Part of a small language model's weights.
Size: 10 heads of 32, vocabulary 2048.
MLP neurons of a small language model. Each row is named by its layer, matrix (up: input weights; down: output weights) and neuron, and shows model dimensions 96-223. Each number is 128 + 32 x the weight over its row's rms, rounded and kept within 0 to 255. Numbers have three digits each.
After each neuron's rows, "fires after" lists the tokens most often just before its 100 highest values on Wikipedia text that the model never trained on.

L2.up569:080196187077133125115158179159117148076194133180109079107128168114089147122189110144148113095146114083145140138150143141163119148198142137116152139167101170150129122139096142088145129070091066188119161165031089131178159162123124101151118147098085111161127133162129113138081137126112125075131075160119096140147110135203120145134158122112090120168102086157081164169110163125104130161070
L2.down569:119101108089161149130185122184109142056099159136151147124105125158088121140185097098168154114066180076101153136131135076115133147151166108126197115113114142070123122184143121151165120071123126093098179105077102131177169145138156079119133072163090141116076127144108163164118152128155080082065120117055158166169118133069103118161098089171120214106107143105118143164145154103150121134108
fires after: "er", " West", "east", " East", "west", " north"

L4.up418:170111117081129105154075150157148104119085103132177137108043103087093122148172088118135157156177109186136124093094071145134070088115148110164126119177177087130123077140120153103111140067104156126117161130137113146074134132152070146114121132123122130163143138132103095148123220114129186113132118149134164113127130116114139120087113167098114080171138122153105189121142221111172078177149
L4.down418:127157076049066121131123132100166135197163123105134110080171155106100104141071092140134089080102111106108168161109100138185108193145145169110140182189113104135165130134143169159145120157131086144165056160120087134158154061086163103142095155163126121072168133128112158094123137169116120121111118116076119114089165145150071096144160088134124179170124137117177125120134109085146126122086
fires after: " Ho", " Ra", "ri", "ra", " Ri", "o"

L7.up765:172102153171066090080157153130127171097179090146112130112083103136171156114140135077101096114134112109161129101137138150101075095082200103115117067189100171135157095095097139185061170135094064086127148074095175124111063114095119114074106131115124148179092154103124122111132107135101120132067139155117150134168110096091127111169152083078152127176157136094133129140145127153098120100120
L7.down765:160186079074149125126121056185158079108115190124134148109133162176116113116105151122121197154132128147142104148107093129170126178171117119073121125140127112147135188141143130097092094089088145092085184141133116118175152139177056107149148168065139127167084086188202164206120137083132116166125137095125145110145156095170100169081120156134095177136095130127121117125145140177105077128158
fires after: "n", "st", "e", "il", "in", " Li"

L4.up664:101138132096180083076113117047134098110156162066106093140138074073091115154158119120109142194206109160147146119119126071103080114099092073178182111151128174104108175154116075095164124166106098121185181110074160126146186102130122158120101113120125135146120110077138111111104157127141143100159077140097074090123089151141104094179103101140142118121165138142162147120131185161159105131123
L4.down664:152087072161049176153175092182126143134173118136097186140207161174135124153151116078128121116098152140114093144136200084221175120108109091158150131101158171096170129095097171112141116104110158126099163183182086084115075187077119098139139122204114083125129177116107155125172117162112150108139188082144102148073171133146114142096113108137156116101145063111116133128100146162112133143091
fires after: "vel", " Go", "ab", "go", "d", " +"

L4.up65:141175136149078079144066178122118107113121132130105165139193112069180094130112163134151147138146139163178098120077144076137128144084101073105142139141096111141097093104141131133136132076105098216136107112082090156126107094143138159149139092153183127054180119138132104109111139139153126084109067056109117148188125130097107123093140073141102145211150123086165155156120114143113121110117
L4.down65:150116012125157118117099158103080113125064105124130112204107117154150101173180189163069084145152092137156192238121134129150138181122105121152161071157111127174131151209079135152104097141123206110184127109143127158159117141151111159130117185119120196118118103114148180164170124128086171106181143140133134160074115162102126113163123127110143142156163094153125092072129144098088140111092
fires after: "e", " G", " O", "O", " Win"

L2.up394:144159093140132177138115080143107156132158117109102108142188116088151116158121190121117092101127154157100087127104102140114112144124098095093121115159136109150128148090151155149098147112106132175198080105101153126128185149151185205138053109123146174136076124110140161104156086150134120125164200187161141111078103054193148085163091105155123157103093176071137066113117080123114113151101
L2.down394:093105137138125159182171172132109131200141166114117156101136108086113144146106082176113084145080131148140160122183096130111156174144155114144148117166121108132147152120128122178120131129102164126110133137130177136139157131106060167106091089113157044176145101142087062095108141137094120178093113184188119110124113099109113102089127160045096104078128117121101143104151157162080131172129
fires after: " ", " g", " W", " h"

L3.up845:134104119107155130161117167125132161141115127076190078121159147088071108162174115136121172073056163193177180143130163098146128167116100134058136116137134094163113081092131114148129116111130128124172101151100128158134211135107145104147204096112146071086138105157093164080168133116132154096145192137125077126122145144149101132111116159120113153125110144145178154118123209146152090132099
L3.down845:169121078096132105095160194105168092121106228169079167112087127144110097124163101099184134079102075146144169137134170177159104140151097127122089132160097130109159116150106114131138127115160083045133137074114142130118138158139148141124099125104050215094200086137126115103097178025104114188127122120150168120122161137167143151177144175081117135112165146129143090146150089125089172183189
fires after: "s", "us", " f", "°", "m", "o"

L4.up770:090129164186113119076171153122154132119134090146127105160098112137041178128159126117139155112196181140150119117163108063171075151174190147151175070131116140153190125107131168150094118107108126079149100048096127090151103135128174120129079175070142151090133092118125095168120071092165129157101134085098154121175084128110124135137128116130176086124227104116119128115173162053099078173118
L4.down770:100115157086124096095097145099106120109086107088155110130116175115107134144151163141151144152121069105133094150128113166134129169162154161128182109122161118185109183113104058092167173131127079126110132141073125161135187094093171111167075141184091132163169161143122139128134162125064128071114144117125089119120154116129111129120127104149114194152089103134142109090087155205136182051167
fires after: " re", "f", "l", " In", " under", " P"

L4.up594:116106096082154113105061145185185088127106109139121159102109110133184112050160184204130130144138120174145127048138113053087175140141157148117118142147146146116084143144176154122089097159104138137181129122092089073094135080179168091090100127133123126135159095163125135191117174105134156113107147105087171153150168140139098100091153160153064125140115131132117170152101150132138122130124
L4.down594:106090141050147119152178111068084128137115185074117107151141098136116179096160089127184136135152126109187108190150126162137088109101149137141116108120104074102196150161086186145149191100124121073139121119176112153120119115157095158083184078152119134185125101149146151097110150097083086164156064151114164095070154119086116179123111101138151141119166096149124105160138176118085137093174
fires after: "w", " W", "W", "o", " w"

L4.up828:126152143133103153156094094124187154131143100151134103107147134111141108170181114133160085141186140150162130138162174082125180181099114127122080107138110150141162163161100136204138112181150163149147150071094112160101128126174116134115154119189092124110181125058152115137150099113152125063145155075126155122156202092069084191115136131108129141141100123066121148122061100161126137171154
L4.down828:067127125161142099129177072118104121081195135131150142117212119108091109092112147141110157101193087115098115125106103145069111086127149165134144157112090118109141107125157122068136178067101140125118150103169087124068136121065079151091192087156183138114131125079163099107112110178181164170142124225129137141113157152143125151153144094122158116095197152145152075116121110116150154106112
fires after: "n", "en", " N", "N", "ni", "an"

L3.up598:141165137070135076135145136087169184102098144162187138142142101190126131096158072127158118152164136077115172124135168087067136141196088175142120144131067129168184115138169056126120147141153122091129180065101097086135147105118094070102156150156083099141164098096139188104107127097149132200121081127126148111100091123165107127162168198138130152178128152127129180114181123059143158061149
L3.down598:154115092154081152135130133194090124100137099135111108059148081092139146139098102198115115116087095177126128074090134113147125126110115114088132149145144187050133114144095150132171064149059138184094137156111130160153168073099108127086081121109071094171159117125148083118145115165153115104157143158075113172133133158103130142139110072125085175145120102106164124148089173134142190142114
fires after: "t", "ine", "ex", " It", "in", " you"

L2.up815:129061134135162127078130114164094084096132078110127107118175081104132108095108139065165141047093092114168104109177095081148085093113148139142107098113078178135091101079080146167135192142132191149188142122089189097128108137077128174095121161121141151095121106180172158123188100136130140183104156093113149145097108125121128163102159142170189132134091141127147128156099099101179167173130
L2.down815:116149153162190101140141171080099107093134132143168157169055127146115142129138158179131110147142090124115110100136116127135127112135030074197153149045152172126135085169120139065200111160170157142082119186130153162110147117108140113104110150122102049152171124181144113157107145076130081166151125122117076167149163118137117058154082135151102110160184119149166163101125110115132115169079
fires after: " ", "ü", "in", "y", " Wal"

L7.up790:131151150095154122162085083137152117143160178154107173107168150100058135097154096180090149126093138136097135192215120123095124119068120123127162126102153162131104135156147148140111116055073129115116140090131126144134103155071080096131079124214174153069136154147142065102130098116111094123172146160123085146156102117096088127158116116094154186102219135110192106121141133124156096199091
L7.down790:117147161179060111124162135112130150160079155160166129074113127146099151110173130081118158115194150071092104065149174104118076091099155029108070150114141074152169162125192088132132116119132117115111146167152149130121085111105160098083148155120104104152145113096105159170178129159121152105123116142105123144059091202147151128085056130110091102188119141103184226166153117138070195089162
fires after: "li", "ri", "min", "n", "mp", "ol"

L3.up150:143159087144105145100152161055195156072103073178093121168216166123105091164097151179194108107086108144139194131121130154150077134093061113085163105156087120124154157069118122102141110132172145149083085170100180149128194172127128094168144145140130168129193104112094150109125153112050070128126073116094147071129148090129129144183148144176142078158083149151163146152121167141078146154139
L3.down150:089113119143138179142102122124141118129169094110068122158143153191137155086112180103079086152035119107073157094090152147119186121155140158182148162118140117102146107145103185136101123158162071094103138198163181140176127087146177125175132130144136128170170184136139148121150152149094129136144134136111162097160127128141082070148125155094116129137106092113103117121150136185153106123158
fires after: " Bo", "G", " G", "D", " B", " Ga"

L4.up190:057109116139182118132192143145091100089159130146181159178159153157124093097143116165130134117176141131098126115102101108104102163176179125158130166108104139120085120078069062132112233089128131097128139111127143148117098086078161128169145102123121144167146074019170123085122143097148183109100061173118163178144129136129097102126160176180106148152179097149133118079146129122177106094168
L4.down190:149107137132122106101134127128127175104159108122102090123171191123163123062102131086065140164131110113147131076126185081137097098093098202172149175127121155128184196138157102173153095120132119159113169094126168152082151080164072122144157166098112162149151154095100081108095120178084152145124177108122162220114099194163109160105114171143129080121129140123112098207151138073093090119145
fires after: " S", " A", "e", " Su", "y"

L3.up340:165121122177169073152119190121079117174122165126145092184139171135147126192066136138112089161100091129137167140130110137138133075137131086073139135158090105089100140168172106163155101051166100123134097119132119100100118112124143125136197169087104134125103163134126116125152140095153150145143133137148083148099102088136136114099103083073139095134157101115158148091188171105187100099068
L3.down340:171145158115129128133076119179093138145122150161156129136141133101133157147202134141153074135069125166139138085131130108160151213105124107101092132143088176084131058106115157123121123130134162142172089141108089096086109130090124123164136077122095119119094102124120144192080079114106181194131159114128087071169148120147147133075081141180083090078132135151097148127050099155104125125116
fires after: "te", " O", "us", "ne", "O", "es"

L3.up456:218110131123133171107126157139152136119124102162133126091054115143152129184096128069151124096136129163109134083136138156128084082117106090097095170163154125089087167169137194142109215120104116141168121155110116167133177153134113144101114171113091159134110103120090110118098127109077108075195152156151148116174126162100120179083133170178126132166117140142139143180125199138107092189153
L3.down456:140170118130139125124120104167063132138119070091096219126130160146055111135140114169151128105121146073167122137073095113104093165077074172125124137212089074154163132074129081121130105126062159153079183153126199146145111132174116138069097140130135157177164140149135106086119191116169110138056105076164118155152163183147104110093149106194162170176142158134136143128137136143163165140109
fires after: "re", " st", " St", " b", "ro", " Bro"

L3.up726:170091088100124148124159116057128134094152159104123169188168143103155154142123089129185122119110149143131116080165114119087138159131159102149170156110127086103133137108145116137115134137178156121129141146178113151128148115126140122114126147094101127091078155085135144133151163173090132118116167167169187108170164094091125135064064195132089122112158103153135145099165125219109156101170
L3.down726:157111095110186151118137124077089133136127139123138186090105079069058188189092137151131133142137143086112135148117095125137214164165116128223110125118149105068081154150132126101140077093106160106110132115088127144211136140142140112149131178094148154065164172168123124131123131142057147115130164067155048142176099085181143147150085113092132145137129095129180139146133098156135155079119
fires after: ",", ".", " (", "–", "×"

L4.up744:110132102085149171124145184140161153094167161092120126093062085103111109102139162190139158131079081134138058144144093157129137196121145163120145147175145090130160089069218105154103141145172191156147125132159095141139132160140102173160183083156158105074165134111067164118149099097123165128120120102173149166083166108043146107128132130155140132105062116113095124104154125130140122148155
L4.down744:142121171138093182124128133110092105112130140126172115192122158119140138092143146119069160154160146105187177146104101177158123090118157134115150169098127134084088167085188077105148136136035105142092179146115115134132145102113156111158174165101093164179113075090102069129169145101074128138123057126153114156100056105171117123108128156159113174097144102121142114189081153135090151187075
fires after: "e", "o", "y", "i", "hy", "le"

L4.up573:056161155129109141144111091097125201127160098182142087133112133144089144138146096112147097153136105124137133139113145083131071134156183087127150134181105111172122119145176120102110111073191095170141121105131054104088101146125089086151126083137131099071134127141110124124172094155084184144152056109146142131098070124153164116148109174137189123128142139139149134131122136094131114129161
L4.down573:165100102162090153121112144131163062109111129140125124061192228120144116057145141164133101110167114153163143083119130121195116108169184099092121124118061115128133134087115120130128072136106151102162131070143127102113178119158141116097084129106144134201159100085083102124083202095161099122120137156224114112146121129149156120164198150123092166100139141141105180119142131096134208120124
fires after: " re", " a", "en", "or", " Col", " un"

L3.up582:138055127083145144152132110156143129135155059181142080139107103153179145162062154115163167131127190160188067099115159160100153154111132123108196083186146177132127149120155130116088175090101124099140151112064066152167096119107117124045176131138142114099136162076144154134147146092175142106135095118154057098120173138131086117069079122125141141138110165119136104163128111147106150133073
L3.down582:130175178114095136124135187109133142177147117109085128106071185161095122146115104090119132142123090118138094170086103090140146113115131161145081114133107173080165104228164187128181103157129096193190110131106147140162127127098169114159115105179101090108184154108084115127176164159146078132125111107142195136103092107076114095100118164090172111156158028134128154111108141110152136151129
fires after: "ri", "li", "ó", "us", " dis"

L3.up854:166132144133119176124118124182175145082100105130114105118157090165077132131131066163129122195153181138111112128083154103125083142105087134136117163131108142121129086140106143128128156188121159174119102110062118143187182131121110146139162158130086132091107136211169130147137069123191078165165184138108113162174136145114167095053110120067172124168111120130137166149191177188111098106068
L3.down854:123136156109162110076192154114089114119148124152178152145087088111196123115125076122118144106083040128110096120132136133159032086109154066118155125109147180102126149123182183110128162061150117115165173120116146143146095117085094148104135163103142096102141148127129099186139139139149168142098051129082140117173119136145168172075127098105136137152127158097090118115148131118116143086116
fires after: "o", "ri", "co", "bo", "li", "ol"

L3.up92:152137174086108148108134113101106160144171165106112110144173145122140145078135171093103100181137177122143120089104115097013077174131155124200111131156103089127154184147110118135120138196081181123118152118126144102124137131150103076126153101160146058135137125049129153101137084141112174104150194162153154090115146146153098192123098162137081091131096148160123127137158181149026204096114
L3.down92:097140124135093099094124091180098085144131095152107140137162112133119118128150124150142096142144138111089168164062145151188119143099144165131104078218117098094081117125153073163140122114163143161146088140126134153156106095194161160099107147086109127089145148124146095110225134128107110105188132146139138074118135109195129145177155090147135157114124162106164104091163110094104155050146
fires after: " St", " Cha", " st", "ke", "ha", "00"

L4.up325:157181110178105116080120117091155106131158101159160098148129094134120150142163154126063073185139162117162139108177138134105121102122139078098147120114133138123120172125179155120082168064121159188105156137190163139120168173156110094116172136149118092070085195099100128148137108055080176157155160138116146094128126105080145145157088106150105119154115151108169077120137128144134123164187
L4.down325:158070118121121088147087101147137125173107142140151159147126118185141132168126130106154153164109140120154173172187095148197157129139104038107126154168135161132149100176172168157117182160096117127080154102188095057177152101135089142161154101120083152183134105130149184124106072073131193189116130099151135161151163097131097105136157099127117117120109166114072138123110087134083175135098
fires after: " F", "re", " S", "F", " h"

L7.up854:101121106121115125090117123182127110155217097141152108135130189146103086114085139119156199118141171107153138131104183117086111110143124202135148119133126112112163100167105128115150129150103051151134142115125085183190087105178121079132142066117171133064135116131080149133161194138119215125134154104067109160132181112147119090123138172114125145110125175090063136081118141155132116100065
L7.down854:145120135148109180148084157052136099142128117123114154109171054181110144097133152096140126157155104181108091149097096040141134100093128116157117164129152119113081133124095156149174128198057145100141130141116158144137159167149185135118164126166137145106108104121147161106145133108077107126105135102203182112117083135126104068095122115173136147119145129143207115078200101077146088069091
fires after: "ru", "w", " be", " w", "e"

L4.up537:160116129186124103073119115089154172148129138121076079141103122140098133151120111146143123121180116091114157166192131101157126134071125134206124121106152115146145170140137096114136173134120094131166140171127091119144179149141119106133093090074111104095070146129086094151173099163136119182091154114132070163117137067105140155054154121088114108152154184073094095085108090101102174146133
L4.down537:132156128115139100106134136115154151137129182073129148162162127126127023143145140083168070121107130163135137093122095156104049110116092089182197148115182069115113162096122164091129129163141165106164129143116088106124127111200160098150095188126125144168154076196159182100158158148096116112125168130118184158117145180153044141118093129102142098132177161150172100060161156123119092116128
fires after: " for", " un", " Un", "an", "f"

L4.up816:162125112131132177195062094139174153108178159149151156136208147102098108194122175160121166126105085119118138193138073162113089155119135113153107143124171085214109145056082129175142080120118094154089114123117109197194111069112097101182156107093141145130160159110109158143115178139110088119078128118140063136078172133118105043117133086107090128154154109128145095142099120138157130112099
L4.down816:157128099140122161148183105144094079137104122115166075175108072164153159153094151148133061146125118189154125110110168123168095136127103083118073115147172125141151170110063120212150149184144123124106118133122128109149081105108180186086052174139110110102095125073128160112151155081152147152132163152092174159100147104095108078145121185107160100130112127122208132107104154133187176168176
fires after: " Ka", " G", "A", " Jo", " Z", " Ca"

L7.up350:097149150171120099128160107168168148090186157160088130114093114131127112190130187080132168103141142128115097108043145117189151070204200129120092139096208094140130098133091172150130153152121114156139109082172112134149113158071068140139091056128133162130127119055126136108151134137136144157170087144103138203118151078134117188087112103110095177132142089158153117116112132123168067161175
L7.down350:136165121073149135128092197123083103158098128130109072085085153115149159158091087176116133124139081137156119161189168170104111128044103096123175117168079134099091142150139096075188086149143158141099139078126139148117166154145163085081104177133118100116141110132125120186163095144101150155095151138121159116154075209146121143100086161184169107113096089142188125096196193122112147130144
fires after: " re", "C", "li", "l", " El", "re"

L4.up226:142126139102137115139157122066116159114163144085121120080120133116151119154095068157051087138141109059113108125177140132160127125158161146139133126127102098160153124146118090103139105123139107095114088133092098094121193086104180087167137125096178100115150103175133103066095155201147160152185086129112118143141071080166135091180086165169089132142132112086141158144079163086126154171121
L4.down226:140133090092087103152139132090100142104079115153156145135057102103174092159111151108141177104150090158123155112149151132142165136116139095114178100190191095155126110111127081088128151113145135187111083077154183114117176090120134128152137135113079121142101181173107169134119072133115053129164192150153130110165152100138150180112154090069138178077136177178231121102151142104113176141125
fires after: " mo", "p", "op", "per", "s", "ga"